MLP neurons of a small language model. Each row is named by its layer, matrix (up: input weights) and neuron, and shows model dimensions 32-159. Each number is 500 + 25 x the weight over its row's rms, rounded and kept within 0 to 999. Numbers have three digits each.
Before each neuron's rows, "fires on" lists the tokens most often at its 100 highest values on Wikipedia text that the model never trained on. A number after a token or word is its count.

fires on: "." 23, " +" 13, " /" 8, " mm" 7, " −" 6, " km" 5
L4.up662:498488476513454508569508502465507489510499481501525468513476498486476484493514504483523498464509443543479502517490514522517516474485479495457491481503500511528550492509518493471557446504498476500480476532494490464471522493504536527492554495480484485490494504498484518455492500535488572472512451491450514519479552500474474481499477523502462531485492522496533480488474545511499485510486

fires on: "," 31, "0" 27, " c" 9, " def" 7, "en" 4
L7.up681:477525569444467450505525535459490477525546526417521498493482476492488502538461514491495514502545497497534506495482510500522542496559470479497497523529506505500499508484504494482511554511518515486495517528501504469496506459513474543484496463491515468482505510521532513506486498486490468472518530476489496488541493524529501479452497507525461553481508533519497490510481510488515505544433

fires on: "0" 40, " more" 16, " most" 7, "8" 7, " at" 6
L7.up11:442516538454471478497514492469497457493525507474471475514521485518507499462493491501468520527499519524503511488508466489503509487461482479512511505416511460491509488523524529509489480501461485530504503463497429537484504479486484546508520506546495541502493544480479465528492479507533508551490496506455506463497478481500484540531464460514540493532470499524519485494526483459564513463542

fires on: " of" 18, " where" 11, "ir" 8, "med" 7, "com" 6
L2.up31:515467516477462495520560471469523454521456513552472503481532480527483526505510529497532506504535553506499498497509498488528512537464448502504500485509459492494476520516511518481487488512493510490465547504505482478477554482521473496468484542539589482510543487438480521475503496518491498516495485487454507509487503508516501555508499487484529513521472500519486471523544506473533511506515

fires on: "," 50, "." 12, " -" 7, " From" 4, " Di" 4
L4.up175:542511540501526491533514508509531475477527473564492510483473462519445534485495531528524504491497480546519491525531511491472518472463546512521519517547509514488485535513487442525514515482516492485520452472481455500487503548500549505524494522492505463504499513508532532452528504523541511425478504502497484496493511499514519521482496501545492525521533484513536478522526519504471468515486

fires on: " June" 22, "." 19, " of" 15, " February" 12, " October" 6, " some" 4
L4.up692:493498482535507520503459453487508530478524445535481486532478484520468495436504468469518443452521497513475472506508505523522506484509491483528501509508536493522507489523524538533502485542468492496505498521505497476444509505485525496479542506461476495508493478485504532438474481482498481472474459509476529542510516483498527542504452525515533523508507484491463460548528532512471490533495

fires on: "F" 32, " World" 15, " A" 13, " " 12, " States" 6, " of" 5
L4.up26:527481466473493493471491516468496534496473530484466494513534454505554434455528460487452471471525514503489447508475480489497498527494499524501478490506489431508481472495480488464506442498475472507489468488458488507498499489463530569502491518455507479508510459498492488471507462469507485509527509494511489516503537489490475498469494463514554472486459503464515494500526472529494510528522

fires on: "," 38, "\n" 28, " |" 25
L2.up62:492525491533495485537484497474513501487455505497491469448465473525534488507529525498526514540503538453514563483502495468492462512474499499502524562524506464517528496492479460477489538492526498481501466477457510489503488513557512436506522542502515488428493464490499511502477550540506484533508506509504555524485459491502537499504511512549507486515476495504484520540488508480490514473519

fires on: " the" 42, ";" 4, " Har" 4
L7.up328:525499536494415459509488529437490476482494494538447493489538493502527511498488487472518481510530494528482490534500486494517483482456539485522478510448503515464524547498470507513468565459522488513525485491506472469506527526484478476495492473556496505502499517486511494543447513492514462523494508523528531522508484490496503472478433527491531478490490504502526539485530495480537519485445

fires on: " " 35, "|---|---|---|---|" 6, "|---|---|---|---|---|" 5, "7" 5, " at" 5, " same" 4
L7.up585:482516502496516536468512517471478499486471431514461509495473493512508523482492498493500516486507499494474504475456506502529537482478519525475534530529460489514495556517519477469473492498548543503516508501481484480469505547525523506426544498511511471479516506446514530511486504486543508500511535489529497508494478563495485469528477416476491498491484500466501521515503515520482456497479

fires on: "2" 16, "8" 9, "3" 9, "4" 8, "0" 8, "5" 8
L7.up40:462480494463490484443471482532495476502529486511512506547479514512488527498544475516461513529497496510518529494518476515520495477506494526507520490498460515516478513470519526505464503462510496475536532543524476532501510483510470523507482486503494450486480524542477490531526493466539510532501463504489549503515529471474503514482467528531490477523491553468489486533509505477474503524539

fires on: " by" 55, " the" 6, "1" 6, " in" 4
L7.up140:548510540529482497504500539433501497505474490511502465516516511515516477514514511516502476516519474490505486499463486530491497511494497482525544489502496458533535512511499494497460490487484441543462489497513480501576499480467532482503438495531498513497502468538560438515466539503483506531491467497478512493506473520514537468481469503486494533501502442549560489506484507504508500506502

fires on: " an" 35, "s" 21, " until" 12, ".:" 5
L2.up298:513492515506505545520483509480497481491499510535437460500516582489480462552480503483521533494498476494505511542507501500505508533487443529513477499506505503549523513524531524487490504488478490489504471505517435510495511503507521481479500503428500475483489489562519476529511505496497514476512491484461528502479499572471547498487491514514509518503483488497553510458465516488524500522515

fires on: "1" 21, " " 20, " such" 13, " of" 11, " as" 5, "0" 5
L7.up668:534512480492516547523479499507539485555521529494508465486545501505532486529561489472492507505495520509502522545463505496465512487454518513533514497492494509448484519501486509480481539496496456499478477482490490485531488512520421530505493533515475493459490467515543471560523491488478477522512485487485501477477551489527515514554489530493485470518479478458490516509505491492541496512506

fires on: "." 100
L2.up697:506537521455522477482523528471528501489505507517516464557479557501532499491557495529480553497495493491473537510563484497489530470520493496521503510523505493492507517531536502489449462505499493502492490502522507502433458474472499486494493487512536482480514515496423478464494511496468518485467493522505509519491504471500502521478459519479485512539575482466502522515527471516456448512480

fires on: "-" 68, " as" 7, " |" 5
L4.up78:513509498537532501479529476500500455495528521487491514530501514515495485491496494521502522462546492483501503494539527500498515489537518438518512503479527482518487481534478470560509490509459501502528492519516497484485469482506519544518515478474502441489527481538515515470522502515548516482493492518512524438496527482554487545451484476489504522502523513468455446478489543538487539472457

fires on: "7" 44, "4" 16, "6" 10, "0" 4, " ed" 4
L4.up96:485537484514439489506458520506541506510515486535513494482501495523506483493503512494486465499461516483516479479539495533447488474495496471492498525514531498501471507500496480480428552448500451509522468495530526493493456474529514487523483509506489512507523533495492482485500480491517504522465517468477488534511466514458494440543483515542526479506520473500518478560462453476466492549518

fires on: " " 23, " •" 8, " (" 8, " may" 7, ")" 6
L4.up452:524495497523509488486473542465472519497508514516514499503466462495510517542470462510533513488479511463492499502449540519512480502473485543577512473506451504455475482530549530456491488503542473499518476475471499493538545511504458532495478498521516511483465444496484482532527528491525497517511513481491509513534491502472512497519533458488471512509507520517509497497512504495562533489458

fires on: " and" 90, "." 5
L2.up665:510488548467494491499457535482489493456490527543478500528521512436469529526539515534508511470470514513488465523528486520486519505533538475517509498496493501480505475516508505507438523508510516552508515525487507444473524475503499520471530483490491514484495498472499521526462487503549523497495511487498492552479516506471515501422504521522491445479513512429531480501490453485502461495521

fires on: "\\" 18, " e" 12, "'" 8, "’" 7, "ous" 7
L2.up725:497499482501519469505488532482506458471544495502514525500470503491531520486515491492475528494519492476514516431499527522525517503555516464490521567444470509510513532477516525479524540436537480469516494474513515492527528514512481490487473516543484506505503520487506538501500516509524498481514512472484464527519510502493483521518500520517514502485488498508515485524525518510523500498542

fires on: " it" 22, " out" 12, "]" 11, " details" 7, " him" 7
L2.up391:511530503461455518504509434471476526521501543451459498486505477546473513545478529481525530549504493506532492502510537494469499498455473487519501495528516500511567486517490501543505504433492489472528534501517496498501521491470528504503500477511490467504499513467519531470508518513485497463498484460456526507522498560577516516493522473512465506572503474474471469504498497479531472500469

fires on: " January" 31, "," 10, "N" 9, " November" 6, " July" 5, " May" 5
L7.up220:476517494497538428458476485498502500495483491507551474510447494515468514473531525530497496492502455471471509497509482467517494497495529467465479467487496488528536478469499521492499487526491497504506480489530487474545501529513465466488499534428518487472485524511514503461491503463479485537501501488483535490454485491489513520512475497508528506500538475466470501510498483523497535509477

fires on: " as" 37, " As" 21, " " 15, "the" 4, " of" 4
L4.up125:488490438505517493505472486570470497482482501476510544494522509501462480482459509543492532501522480537535507496538535479523533528515502500506494530515497482512491511487486450511476570476502527471496501514529517500501481504480435547489494478452514503494532515520486494484523468508524482421481534490495480483511530514495485545466520501495507526499506539505515520483442515484486553491551

fires on: " of" 23, "9" 23, " Hard" 11, "ith" 7, "0" 5, "eb" 4
L4.up519:496517568468552499462510514519458511491546513517476525502551462480512491440536487474501532514536483466475485526469494499496509497503539540507477499479485552467535525501469510508472496462416510490531535493482528544474490497507519485470506457504503531526513524496504502528467522488483481495509469512520494527497543510503495492563505478461515477497498520490477505466514513475520471508471

fires on: " of" 44, "." 12, " due" 7, "и" 5, " Gold" 4
L2.up19:518515516486488504498476528518492523552544523483553458510495445484492519408501508508511506504493512505498484497504530475535500486528545474516500481485465499470524467461486484549508502523515504483475527460498548486498486506526437508513483500527476499527441523485485526484498504526509447521497491536470487540530513475474492463501508488490487513538502521512500544536519513507436493480515

fires on: " as" 43, "." 16, " in" 8, " As" 7, " for" 4
L4.up10:529532461479512479494496490508500486488527483526532491491478469517437485480482553494501546493532502523479539454555519490498499486503548456470511546501488510540493473502517477492479546530518484503467468547483472494424533524481486524529486521468516485491537504463501514470484504524505493445493471496511517512498469491495499546435500494514478525501477498463485506490483547514499539465540

fires on: "." 37, "Z" 8, " %" 7, " mm" 7
L4.up673:486518550494502498524509490469505506473445486518514453474455499478463478498512527465486452472484500492494507507514492513504495459528523551492500542522525477522507464471481500495507544542518492478472506477488505456408512505522535492515527528497479508519520504496468514485492490509487509498519509517504495488497501447530503489531494521503476489496523479495517503475477528453509471490495

fires on: "," 32, " =" 20, " and" 14, " son" 5, " life" 5, " List" 4
L4.up266:521515518499474493555537517479518511476530489503472464490476522504530510530492545493493505546477515461509455477507482488478461504511533477552481491559476511523489493511489497486490498533520504505468475468481519510461507517516553498474497509579519460513539535470491495538540509477539510551525534511530519510493501526514476525466486542501463528513535500488527520514512546502481432489498

fires on: " He" 30, " April" 11, " December" 10, " May" 9, "," 9
L7.up251:497489461491544424504485476478505486494454570524461483492500478518497502507468518474515500475482470470483520489538483523531508485486543477498496527513529490510474495520471549490523490525483530484488479461486529459547518508525469501470469496483508527506476508459546489510549508490526482548484477482510489522435476494527495509539518519512525518492494505496513489552506512521517519507510

fires on: " two" 33, " three" 15, " five" 6, "4" 6, "7" 5, " four" 5
L4.up478:483510524500469478493514523538519485529529483509512505486520512502515478498482499508493494470509515489538500533519520520451478477469498520521577522560506528542480495469463512523505544515494494531453519479490517499476469498495540496479505542504488506526568514440511496506481465454459472509493501512533472550524509538512489521520486477519487542507452513461516509502497525487467486519523

fires on: "1" 25, " it" 15, "," 7, "n" 7, " can" 6, "2" 5
L4.up445:509478526526448465523497517494538499492502462533493502495480514506526478524519557511545504476457510496477489500451505520442466492445473470517482535517467508492520477506511506512499459458545482486515488473452480482508548545499530512504475506495507496518491569523505516466488512502511562528493473499534487504486517473518544485499468524527486496516530501458521497500511519465515506509453

fires on: " result" 17, "==" 17, " ===" 5, "ra" 4, " flu" 4, "===" 4
L4.up28:509513483477489475518526476497542541542487483458552471490507549476483502512459525505494486464441517503521513499534536474485508514515448483474498524469520495474463513469554517468525524556498490466519541481473508523473519534515481487522465480507496518488513504503487560550513519483536536516496517492482491528527507473531546524519482483461490504511493507500475529483468473493523531485567

fires on: "," 72, " a" 4
L4.up25:487499447512470522487485480487495521557477519484526468503496565507564505512545522465491513535489463529502523488455479520491491498480471560469520522498478497474468519521503513515542529515524470522522483457488505568504487502523462492505484495495514522511534468467456505487502516516500497468493516483512515502457495527525478483473510475508517540512525479525508533524473506445506548508482

fires on: " " 43, " L" 8, " D" 7
L7.up468:491462503480540503449525523445531477518511464479503536513498501506499470493497513463503507487477492439567469539517487499520496491514490521512538536529494471515507496528476509513468511538468523537481460472522516535524515542510486502518527530502511528511496464516482420451499497490472523520510481488533499487476537476502526531511484505484511539462521480490478539523527448503537470487491

fires on: "–" 31, " radio" 13, "3" 11, " Super" 5
L4.up652:499489519469488487490487480522501494465505495522468475492541515506510508492517448495502465431513531492491513552485494488496500506483488506505550454501523495499528494509500508549547518487510563512471474454508517459486522482524512454474494522461462503500515500546509516425500455469524531482511494511503493503484475509540527467534479536499499493489526483471491447463516474494538496465506

fires on: "'" 24, "\n" 14, " =" 9, ":" 8, ")" 6, "8" 6
L7.up463:479457473542505516459460462502508484531490584514482480487517510496476495513482485527478500514480523496492516474444486510477495481483487468487463505487533536487551487490515489487479565494513510506538441479482468480469485470489527504491513501475514518484494494526467455497506451472507500509485525500488518521480528482466481508510528538501518506505520478496496450482472483504499552513478

fires on: " l" 17, " such" 13, " appointed" 12, " director" 6, " later" 5
L2.up65:496528521503478483508481484539486500474504467563537507525512466517526515496517517508487519517499490476526516408517507478519506511545550512546492495461523504511476463445503511481515489480528496538530512511506531477488518503528485518506486543504506495509536491439455496491478529550547481498484536550486467522502479537487516478538502485507502499501515474512570527503514506529513527511497

fires on: "2" 17, "1" 16, " Mar" 10, "8" 6, "res" 4
L7.up686:504511500536535476484501561496456486498545478531484516509533516497545514503461534535531469446475463510481464539486466520518466483483492515532497526525533499490497496526528511443529489488538522489501490464519460519514498511491514533497483444496458467508504505504455495466507503480466512517489473514508481543468518513528507530484490534473495535505478484490518535488538487563509488547479

fires on: " " 33, " of" 24, "-" 7, " June" 5, " under" 5, " details" 5
L4.up264:492484509526524535504492465427487491474466496498489526515494481522511498492512502451510504416491489499505497528486498502535533470531468504513482526453519490509459509545552549459540507573501478499508482489473505474460490469467479517534518522477520477490527447480494507448526505481497451504505490505489519479528536515481504510470490532472483506494477511521497474528479552547504462501527

fires on: " has" 34, " and" 12, " have" 10, " had" 10, " |" 7
L7.up745:505506516456513490551466529460471502527497490487470496496525500513542519525464514524563461465487503486536537504500493507484501497517475495463522566521517513490485498490484510499462480518495497564496509512505477478423522447504486499481506457516475542497522505501501521517505479497488473480487506498534527506495498499528514469478516537466461524456534499455514521498511469528514450501491

fires on: " un" 29, " [" 18, "_{" 18, "{" 6, "^{[" 4, "[" 4
L4.up270:496476531509470489488491476525482532475490502510540493523483505495463518462529516508486466492547498484487522507490479487462520486491557493509515548559514449541547481494502493492512510496522536457452464515480502433484495540503479512474503553499517465484475519449467496498516514454467486461529534493543503489513483492536500480484484514570482493517518496508501499508561520489471485474480

fires on: " h" 27, "ou" 6, "3" 6, "," 6, " (" 6, " while" 5
L2.up754:492487494505551495501486553502510532512504481508465529499466484511473527498489519479470477483492512504492535462487498524506510493520577498448492497503504494486447482480472493461499505559509521534464513500482476504508493504475443488487511506511524468488480523502534513524499535469501495532492499505537472461460517460484461434490462502510503487500509501496529552514502495515515498502474

fires on: " it" 42, " and" 11, " which" 10, " there" 6, " There" 4, "er" 4
L2.up242:497487478493504529506492445520474495502483485498441553478524468531535487477490499512436503526510540523524517513506523503479478548476475492456506486532498502506527482486502482527518488527451513556498505490523507494530488489504531492515512477514510515509525496501487489478542513513509511426496520499494521504514484430487503545521510475466478478547514473457497473495493513485457456465495

fires on: " under" 28, " of" 18, " At" 11, " at" 10, "\\" 4
L7.up485:495503497502498496468501527561532497472509471492529525516482485505553500457506475493530500507510484526519474504543520468502541537442524471538541497540522488504478522505517479513546483499484484471489496491503535555529474503482510523534503478518514518505518504489508556495480497500473517464463539484494501477522490520500489497473507490512508452489497491526518512503476491501550504490499

fires on: " and" 61, " &" 30, " the" 8
L4.up135:503446512528569508512503513468524491537512508566493462485497493497509492518494519508502493472415530483473441517463483502452479518484525517498540527539505507492482501460534466502473529516474455502506513487492526508514509510515492480528503481502529541492509494484511552507496516495515513508501485493497493580481502480489530498513534497504499479501498538494504496495500470474490483525505

fires on: " al" 39, " from" 31, " of" 12, " IS" 4
L2.up467:505513520506430497499499483500493457504529495510571520507459476542518510524506532483460503525508498483523519478505541499515524461544501481499510504482535498478543503484441508468520495487534500543491515512478545458510487494500489513532490523563508494526529491454484515494474551499499520528486510479520488527492487516492486523524490504512515491487492494491508530545510496516499483527494

fires on: " to" 32, " for" 18, " on" 9, " despite" 6, "=" 6
L4.up441:517516503484500490488491492560500488478517560455497501530517508507548538456532454479427518532509469524503491524497485519570556503484496511481469467498512500481482470517515532485518472482483526476465498464504535485506527458493473484508521524485508497497543449514538485469532492512457461482503505520507512506480528513470486489499480454524533528506464510524457486513493510521461487538511

fires on: " of" 77, " ==" 16
L2.up486:506514502487477505543480542513511513481458501500561469537459463477528501531488538469443500489510501470505510449510501505505502537508487509493501500486517510482495461476484502553522501528529516517554516500503496481574537496517470492509474531565520511507510484453497525488511503524484498537476520488467496497515454472505505475490499471480525490531502510527510533523564506499460525522504

fires on: " or" 24, " and" 15, " so" 10, "j" 5
L2.up445:510457492482513487485462493491502532469484514475428547509532511507539482487497492492499500498509534481517531557506513462492503547498503560488529510526483511497470516521475502484483473493509480511482481491525483500498537496481533484476512502521533464478518486468551491506492438522479461507496522497474477469517492528464524477526467409549505464485517531533522533508511488484498537491543

fires on: " a" 39, " part" 14, "E" 9, " married" 6, "st" 4, "9" 4
L4.up131:480499484519447542488494496492475524518528514453514489503499550471538456537484523469509536506533480505495513512417489501558482514502490547533510506481459500485501522496527521475505473490481463490526510484493485553498492489478524492480522486518530528498508455488500478541498509477488464467524496512538500522478516521494478506439484471472501528478447485492515514475483520501502519505491

fires on: "." 92, " were" 4
L7.up116:446482505451525466481502535470467495458503504508531502512468496522488514507510526527513495511547476483528519519527442535538541471502529487545512532543480503509470531479492540502475487512468463505504484489528505513500501515506524478449493493504512470477510527499494505496456489516527511544499483482485543497502506479499493520491486478502433504511533482443509472527497455514500462498541

fires on: " later" 37, " followed" 7, " met" 6, "ion" 4, "ays" 4
L2.up257:498494538483523493527522544479495537475510512563473476503481474519500483499503510487427519508489461490515497527492468470520516524536508515508455497520547506501518482496497510485458471486518523455490540506510523447554524500523496464485496519465563487511495507509495489495512480536525489535513500527448497495456517533522558494509476476473540533557488479529532539520510515492548504479464

fires on: " in" 23, "_{" 14, "{" 11, " re" 5, " molec" 4
L4.up395:507469519476467500528512518484530501467465491509506522506521528505490477485546547477439476479500484517508523478542506500486511525503480485519499555489531502487494500477539543535497502519541502480479502527488454481506477543491444512495503527445524541475451519451466529501518488515532491497513527508513472525496467527509531513469497549524485491493473468478531500481484489480498492498512

fires on: "," 53, " until" 10, " the" 7, " before" 5, " (" 5
L7.up231:524488487501528446480497483492563497490477464509501495508492472523539507519528483511448544491517475504511528457564494514512483506479550494450488487487493498464469499492500524460499506499508524518489520468529474468507492502517478502471487506502513458483500512481511463483491511461503468518519515515498528488488531520532566504508475532500534516498508467531543468529525475538534476495490

fires on: " s" 38, " object" 6, "-" 5, " helped" 4, " head" 4
L2.up442:488480510501472511494536503543503525483483532555507508504502498538501501531514522498498479525492529480531463454549496474480495492530506525503500472461439502490477511505541499492502500476483528488508528542485541480437505477500521497484511517513525471528569493519534495479509539505512455514481498502482509507523499524500488522528516498499517498559510481528538429516510490511538489542488

fires on: "'" 75, " of" 7, " and" 5, " studio" 4
L2.up416:486473488531532504469492532492513450505493496474495506492488470504475477556495533496500495465487489534542494489519493489546496494545516507450495502475454499504442528497524492501501524450508531505447513526473489470494459486500491506516507509505513511473483528465480480511490514485502468436479479536562479502496493480480501493531495501496507510521486535513527501516492489512510484476505

fires on: " as" 71, "5" 10, ":" 8
L4.up668:507515496537522485490509485500506491478500526480493561522516518487470504480502468532523504548558502469497500505567507501506532497514505475503459530492491515503486527514467454525423501496468525501530499571510507510491506493482481514500482431484491452501496544528500499499487490515514537498482535482486514467491520515484498558457492514520540537520520512497473450526516494489460522526500

fires on: " and" 19, " first" 17, "nd" 7, "hen" 5, " k" 5
L2.up711:495513458493498489462498483510491464533451486477455586494509502509510496494515532478482477505524502516508526543509526498501458491487453461455557506480505506511481433486516497458520520533532522506535489473491512491455489489466543497515504460528572507489529488482496488492519521487470518473454494507523493477485462505494456536519505494474483503524509483474456441486503505481478494489564

fires on: "4" 42, "===" 20, "==" 14, "5" 10, "7" 5
L4.up127:497509520511491508531513484493562495487530493508489499488515532516476478451513522520455510484471504524494498543552514462464494450504524451528564526492509512493437498487516493490510531496514492489519535452454489506439523523523487484529491481492527456504529480490528544538487499477510487505490504507483494552517525530533504546467468487517493514511523554500522476500465509463487550491519

fires on: " off" 17, "." 15, " dem" 8, " before" 6, " def" 5
L4.up375:468525473498490488485544513551449533526504473508539480508455505500466516476513485502496516471547487456494557496542525507469491514459521479502500522515519494470505496515470497517499514494503519482504438524530521488505499514536483524499485480492492487496508507510471498505508514484482497473479548472497484456522419458509488488535530450514547482501516488539517508472518500461512481512496

fires on: " \"" 56, "\n" 24, "8" 8
L4.up733:483491479478464504476464528508492509502522491522461461486531485512527468465489504502505487509512551499530525513476493528458484491484523519517505506498500477458495498454496502499495529525494505478503438442517473476504510507512467497461481516500523529501517477508485489500511475475485475449501498504509478483542467497485519482513441466549538504494513451516491484499515452486491507537491

fires on: " such" 30, " as" 11, " stated" 6, " Apps" 5, "3" 5, " " 5
L7.up477:502540455539506508508492515517507490516493510544482466518525524508495527525491514492505481457469502537466508514529521459483502478477493523502485501485495493494532474527485500491516484497517545506495527516511507526478500524541439491489514510526532470500478486505480440531476489530465508471488520520498486491524525493527500523520497536525463482463495525522535516498478500526470479542518

fires on: "-" 21, "0" 16, "Ar" 9, " In" 5, "on" 4
L4.up231:499502436484522494463537500469532496490494506462536512487491444530476502471518532479507491535479495534528495481492503528546549473491485536483434484492519492500506530506526477528525473451501520484468522483476544534516521494498480476451499489520481482503468473493503502479473509546482487524521463497509516469503481484474497521538531506503523470526505470506455504521498464476478518519540

fires on: "." 37, " had" 8, " ever" 5, " of" 5, " |" 4
L2.up566:483496508479458512514509513490485562521503497469495513506510434477501515490481510508472501526514477501528533489496511485485493468487451502495474526491549510495544445481480506537495551494603539437488512512486429463518501487485498487490459500540552469494490508492475499469510445494509474529484467475465500488510504481470493483456515505457495522513499487514473505499510503490518494500488

fires on: " first" 62, " by" 11, " and" 5
L2.up411:520488460504526542458488459471486498518462504451485551507530503517529490474487506470507450524495572501493569548489481496503480548466464504510539511530483505505462500498506516475535528548493494532519466486523484540505504493484531491518519479541477486493516462496524512514551552502483537464507499509529508520498493497536495532487506474508471446454514495462523515481503507476482495536546

fires on: "." 36, " –" 23, " number" 7, " —" 6
L4.up689:474474484470496478549485514480530513522463528533488495496477500502506487538501509526518458487436488509520483540445502507445517462509496533542491474491513513501495512475484489505464528487532479472496530489465502469517516496498507534505487528506537509480517474500477540516531468495522478466506505487506507511520498473530524504499486488543505492512515480528486475520510462489494509532473

fires on: " it" 29, "'" 15, "-" 8
L7.up702:474486530498499486480499482518494481505539527476499493517485516504499509502502480554514479455481501517507518532478471500529522490493522498485521539557488539517481514503513497453477530466506510462517510508483489478434507468522485508487517479501479490498500512517494526508492487481499509525477472516511496504489500487510456510480502500568457489498505513488485519528503526494498525531470

fires on: " " 16, " same" 14, ");" 10, ")" 9, " [" 9, "{" 8
L4.up300:496500533520472534512463489444481503457512543491505501505519527504495510487489529500527523449554479523485522526506475530536469511490512504468549500530499492529506535469506493500542499518537504511503519504503527464522511524536506478507503494445469534502518491456517504506481461490481583466518498508488494498453467515502449500514505483519477538467486474511509520542465514523478532473497

fires on: " of" 43, " s" 15, "." 9, " other" 8, "_" 4
L2.up681:506456505496515486501469477525500471488491480611502495485516498497461518514530519502495493517528523508488544525521530481540502512544507498440519511478521479497513493496477526493522454557522532523551540519480511489513485489498514475489513482548546476519533483454536521490517506477496482503506482536508483517490532457496518556522505528466518496502499443530489493505500508519556493509476

fires on: "'" 32, "-" 11, " of" 10, " et" 10, " then" 6, " as" 4
L2.up422:485478512517504479480485569486504483523486496507489470519476491493502517547529525492455475453506487483490531497513481520554484486532554490451489493463459501486460525494527490510503483437460517518474508494462477469466511500522485501505499522523523512485531505491482495521483517487481462523482505490519462478487495514530506431523486518514520519498478504525528567517511513513519516496523

fires on: " as" 32, "-" 13, "with" 7, "," 7
L7.up226:476509530480471500504481490504484477460493504452524493512490511519496541498490498495503536499514502495475509492538490512498519493533521434482459484458484500518515499495521532507470499477565513548504525497480483517510542529551513485484459492469496498503511529522492520522448473498509459561484512521458502512480503497469511515482487553490475489509499476500514422482512516528508518521544

fires on: "'" 39, " as" 10, " was" 9, "0" 4
L7.up658:476504428572496516543508513484524503488543503454509483503489504508532487479494475505511483520505528526533490532512479515468485487482501458572499511496447528484476558523504485502513502496451518511493476445487526568528472487486487493507511493498522491491482496484490512523461441516532555511497529467491495514496474498536508531538489510529481473487496489502509498537556527476473516520518

fires on: "\n" 37, "," 32, "." 13, " " 7
L7.up348:497488483490459484551544523507507480571529496499526480515495521491517475512507522494482544517486476475500514511531487472487519458518504497508543511446483467513491517514475526534506524490498497490501488535472505504542443513542511448495508508507516505484523484506495472534515537517511505517530525511538493486480500465496526493514506509491490494501467498506530530537501525495517423510520

fires on: "," 52, " and" 25, " have" 9
L7.up187:449479541494481472512482462544548463512489523507498528492520496491497475483477521497446472493566516517505501500500496516502513481518539451480496522493522509543475481485513555492527503508521492497526530529475476505499466527522492452502488479463528453458425507520501522492504541548525540489458482450480514495501491502517471506481500561487462531506496475481464510494450523482507514540530

fires on: "-" 27, "Ar" 11, "On" 8, "A" 7, "–" 7
L4.up100:461479454538532558491486502515457511516470487473487482489498473499460462495491509493496470514467523513504504499493473483446543492498475562511454506516530477511474472480527466498472463479485485500484533498479501533490456485508515535521519478489494506496490495487514510423498501509507465499503504523469509458482469475469499492481515484524526492507501515480460477503516499474498485467465

fires on: " an" 22, "'" 8, "s" 8, " inf" 7, " eng" 5
L2.up336:492515500508471492520473525475510538485498471544537473508498569488497440558511519491496521497503393487503430496519529505494502517507443509502488497481481497520495492499540492494499534497496503493544517498484453477489501498513481501501468520507451523482515525536484516513454503492528496519473512545509491528494497599460509500496495494506511507510501527533530597491505495505497485551515

fires on: " her" 34, " it" 18, " of" 5, "hy" 4, " home" 4
L2.up451:522523524499478494522561522492496472512517507581525461481470526503476515532459499482508516536492489485483454486520512474488498513558497534520498423501461494499482502483471518534515503486463495498528521537521496494476504496515468500517500512497404495513525473526491510491497546508494488479518480507491494543519492533505494490502473492499513501500489527457529504507481486500496493481455

fires on: "\n" 20, " it" 19, " It" 14, "rang" 5
L7.up683:503475549455472493490488528519458443476522466504506504530464529497520502482506500514502550499500510513556516490504483486503491475529523496503520497523494506515490495522492543511471526478497498496535508529519501550459486490496488512501508511512478509481519496521479508552502439535498542519507490512549531496469499547487536546470470509529541464506472523478504470535495511454503526519544

fires on: "0" 20, "9" 15, " Los" 11, " United" 11, "8" 9, " Grand" 7
L7.up151:479498514478518520481507500540460522531511512519467531523581478511482504493513453474493528509472486495504475515506501528502540460547494534494477548472512531515512529440494497519461500513507467489501523552514485524486480456518489502466555480454455443484503484491503519496526484489499494463520491489545522501504503501457524540471485523486493517499507496478498535530504514469504456504483

fires on: "," 80, " Sk" 5
L4.up423:524532515467486481487546513494512531478512524506520476515495494513466506461500463539477525502478493460522492486505531497483491483498466493521478482560479487478468497466489455502511479476540517502433514468461529487431526527496492532532487484530519471495523502485476532485505506524535506472511498506509512491487490465535515535495515468484482488535492514489511484477508501425516566483552